Weights of a small transformer language model: a variant of Adam for these matrices.
MLP neurons of a small language model. Each row is named by its layer, matrix (down: output weights) and neuron, and shows model dimensions 0-255. Each number is 128 + 24 x the weight over its row's rms, rounded and kept within 0 to 255. Numbers have three digits each. A neuron's up and down rows have the sign that makes its largest values positive.
After each neuron's rows, "raises" lists the tokens whose logits its output raises most directly, leaving later layers aside.

L7.down91:133144113140133105115150151136095139161154107154113133115175129124130132118138125152121093060141145148122142163133128145141138139122162109127104115135124129118156163127180156122119102149121182153131135131143127126132093136136149132128085158147153151157123109174147088150133068124130126117158128119110140158119093113150135115122112098099116158122113111149229136125108098110115122160122101116111122093132141148093119151149127148139129142106116103117117146111148087121111116151135145134141120123121073129130151134145104119116115106129121130136175128133124128143077110129149192104140118162129136131101114114104126113128117128145124151104166092118148141127123118120206111121130151130120127147125121092155092151089117107128163068136110145119082112081124133112100127132140098
raises: "|", "| ", "who ", "which ", "than "

L7.down456:123092134140168139161103121149148098108162135095146125141161088111122168188148092126151144161139109183100145144180145132157143160127117115096108144128111109144116150116136122154108106137127115029120106166146113098108112123106118111109135092119158126126086118126119140142155116126124075141164150120149128133107132118091157163148161123160107111150131125150171155128130120127099089122107088121173109116136119120103142141096111126153141111063103166115124138122103111117117101105083132154117092160132136159151115110096125132176147093106132168098130130154114206104140157135138146110184154133108077099198114143140135126162134160127132133134092125121163136129117123151148142113106116122144128098116150101127107115107148102122131126154156128160151136153123111134148099119134147
raises: "they ", "she ", "he ", "it ", "there "

L6.down152:132138182101086130155117136074105138082166129161109118098143105078113113152118114115127129120129082141175110143157123164152139124112128155094123121112143124142119119070100090153105128129124146138128098161144082149112141129128102145154137166142113112112074108127181141111073107152080131130118148098135130167082131126117124126141093162105124102139096178132156146170106104121095104085144178137140163138124109102143168129162136157137118126102127148131110112145145082174154133141122112133127108121122117133167131132145142131130154155129116145079159160171121151116195139126133097092114133149102114095142122171167138135111159121131107110129092140159115110120184102180115173129170114158142119119128150134116116104122117145153168141149105141131130142126137122138160105120128159
raises: "she ", "ide", "ide ", "they ", "he "

L2.down206:137103127099129179136098108086116111161126127155108121134158118153168140095125142127099125127149099167105130079120095127140136134097152118152153174141141139137120147166151115116143156152121096153173134136089159097123150118110116155142137132130113164129114106130129129174031139115160153133117140139146145135095152129121122159134120145136145133161146118154244144128138093094110093098119113103162107144140141131134149095124126122163145118131145092081157118100114110113100163153130125147145135158134126119138146089158133092108126111089144117124143147119143126149165131136154139072120108175126125135063122115142125079141136149158132131141111117126128132138131135105119066128113104126130113114101090092121121147107147126150148121080124180164140213123104142135147114184098118
raises: "0 ", "0", "6 ", "4 ", "9 "

L7.down201:145171114121128143145146045119127136105116123142087105125115111166109148140103128144149124113111144137094160136108144105124110147147062137085141123105159138164147084076090110111148121101130134073119122133090113119144146163127102093127128112127134113158130132137123123080101098129128136127121105102146133132103155138107124111107149113105168147139159138063119117083100138135090129165153124134167113132113131114160177109116103144108118135120112100166109112110166117148094115120131159100119120127100145101130120121160101116116127140111152117103121149145108108121105115118108137136123081102107082163158163123124139131139139110150131155148129111136115120153146128134111115136193139138101080181131122091133145188099067104139126093173117128144088104156142113158136090133137120
raises: "in ", "into ", "er ", "off ", "also "

L2.down434:126178142134170116094124157129113135119142122167145139108118125145116135147152120112107101144115135110131132111131152131145126111106078120142143098134128124163114129113139120095135119141088141114083164088121131105104085192134145104113128147117129078110119119149122097127107160119133120131173132147104129165120132120088114151121158138137100123098139144149041106093091134155137134103133117110111135150114110137150117114141122168138145131126125086135155152107122109106106134155126155080096143140124143128162123133135155119100113103098107115140146123138138136113156122114156141142129103156108148125126130131111109140133139122132139122106108146092140139176128140134112094119123122113119116156149108170099155131150133145145149127105133064103120128136117122143124111113141120
raises: "tor", "tor ", "toral ", "tured ", "tors "

L2.down46:142122101123126161106129108177134119099145099151185172125132148167106133126100104141100082133212142124139143110136194090144114145121148145084128149112074137144131108154092121080139151087092146176151140131122108130152096118113127165099112143110110133121102145095108155177123147140129146096151187140099125142148171097118146111128107141131143146111110166116127135104166133083119145142120103084108141136154110122154154069130131138137118098123110105116134101092132137117106115156146133118101109119143118101130118127135104155103155097120138130188122127151122104148135137136128144122137100125174126125134143101119116135144151127151106110131158147124138122136131119129130125204147147074061117106097147114074139110127115121130175113151096103134099091094114144107139139089122105
raises: ".; ", ". ", "., ", "album ", ".\" "

L6.down370:124161110109122089096118148089131136130144085122127166091144144109094126116103104124112141158134105099145128116133082127123070140126107133182128102151092123174142105102147119101136146168104134099126127142121146140145153095106136102112087106139116140158130129107157099141113099147090144131164158108142130078155145133125122122136124112139127166094131143122102096156154107142108164109168150150099115154098119166129191074128150108138117142115112138093095113089107142142105155074128164125119144119121106107120106142162076114149119124127146111164135143122106128092114127121102093120139156153104120111087111120147133121119159129162087144170108175142142169154144107131116139149127157164094128163163129125150129097126118145129138141117132120147149116148118121167150150123120113
raises: "us", "uc", "us ", "ing", "ing "

L5.down467:144096136136148104100078142139109118136140160180088079144117141156127148128164111155181130172117092102129128115101132191166161105105128140184141133119129131115126139157162131098117155146123132093150129095127163116118116090102154123156156117131148131113086104132124159154076111128160117101151127102158112115100144124104136171104113105102127112100147101113058149074107113129127168095164129161127125123116145074114111185123151155149134131118133113157140105139172166136119143134124143088102109124104111151138114124139135098138119126120117121097062116171110108137129092127159145096103129112112113118140163145119164110136121165086139128150173108131119125123171100124146090160124139127112135137153144180116133171093129122137148136124135140145115101183129135125115156119127053
raises: "ions", "ions ", "ion", "ion ", "iti"